From a checkpoint of a small transformer trained on Wikipedia: vocabulary 8901, 634M tokens.
MLP neurons of a small language model. Each row is named by its layer, matrix (down: output weights) and neuron, and shows model dimensions 64-191. Each number is 128 + 24 x the weight over its row's rms, rounded and kept within 0 to 255. Numbers have three digits each.
Before each neuron's rows, "fires before" lists the tokens most often just after its 100 highest values on Wikipedia text that the model never trained on.

fires before: ".", ",", " and", ".\n\n"
L2.down2092:144144124156065119099134114127119103117137107139077100171124122118063161114165122105082089094124129090150114161128154133109123151109148139146086115114158116093167146129124148118132159143114166148119105117144102124137118113129160100112102133142153124122105121109163141139129110098111149107160105170175092060108118119132120124110103155141095091140083148188101124127121140182173136125142

fires before: " is", " was", " are", " has"
L2.down2052:134114149111148120127129131119119130122074130095156137135104095069136135131187145130129134127131079175137124144103180125105137111110165114147102147099098139144097136122102154140089113141160083108170115108172116129129088137099131109118135138138119114141150127114135153126144129099153091084097069093119157134136155120128142118112117122106150124126126132154119164095114128141132118092130

fires before: " a", " an", " was", " is", "i"
L2.down2047:153137147139096159101135158083124110098070132132141159109154146141160093146100141141139166127067095121116163137187153103125117122103154145104166130114170159135165160167115118117118086104163130091097111119126122129170110164109142104143127150108122128119156109125121115142111094147097087171120149087127148097143120211103161130059118154146098138121123103118104095118097149138119088122156

fires before: ",", " |", " (", " |\n", ")", "p"
L2.down1218:142153130129094136139138102143137118139107086064121089122118201125147130120126130184125113104115126095149079179117140118150140134138098141139121117142142138098135155178100127102108099150104176130120127142136112126120116114132103111122087145125144112082149106171147128111155153099125128091154122166140152123125125139126108099138125122133167106127110115180117155136099153090113145170161

fires before: " as"
L2.down1791:083126132129144133159111130127142137175091102115132107165118148143123085171128122102133115192168121114113103133140146136165128150102108097120105103122113153107129146133161120134159138115136122155120115080129150113147151111114142121073158143106162102071121187138117131155129137144140143117155151163120097084158159137174130179109120125147153138139110108153135106143142131101186145164138

fires before: " by", " in", " to", " as", " for"
L2.down904:153151113098114096155122160160133118147175125162114095171151173145123114163113160164153107134188105117106155162102159141094116120135133184149122142107088105096147136128140196131143129106084129088137115104132118153087105173094101106105112122068137134095134141108166126130086158159102131148093128142110118177092108142148102111118194151127117130167105108116130164166110139166161087146098

fires before: ".", ".,", "u", "it"
L2.down369:162103173127143136067112150145124087173124073183118132127130142124143128121125144181084105100112162081165120144179151191123151144163111142151141117120138101116189112190176149157140106150148139085161130096165101159126121116169112162141113118115066154141168158075104177118152138095138135144151096130175109133093138102142185117165100124119083106103136102140080132096082118182120109102091

fires before: ",", ")", " |\n"
L2.down143:177094108147107112098087109157132099146077129107112120164114144140107099136104122182111131085103094121148102142143110130127148145143111113166075109099135137106144086092137130133109109126153155127156123129125142092142124148134120114090046134112166133115098083130113140107125115099099087134148110111155114126122125121129126091157146148106110113177112106113126135150074146114150096176177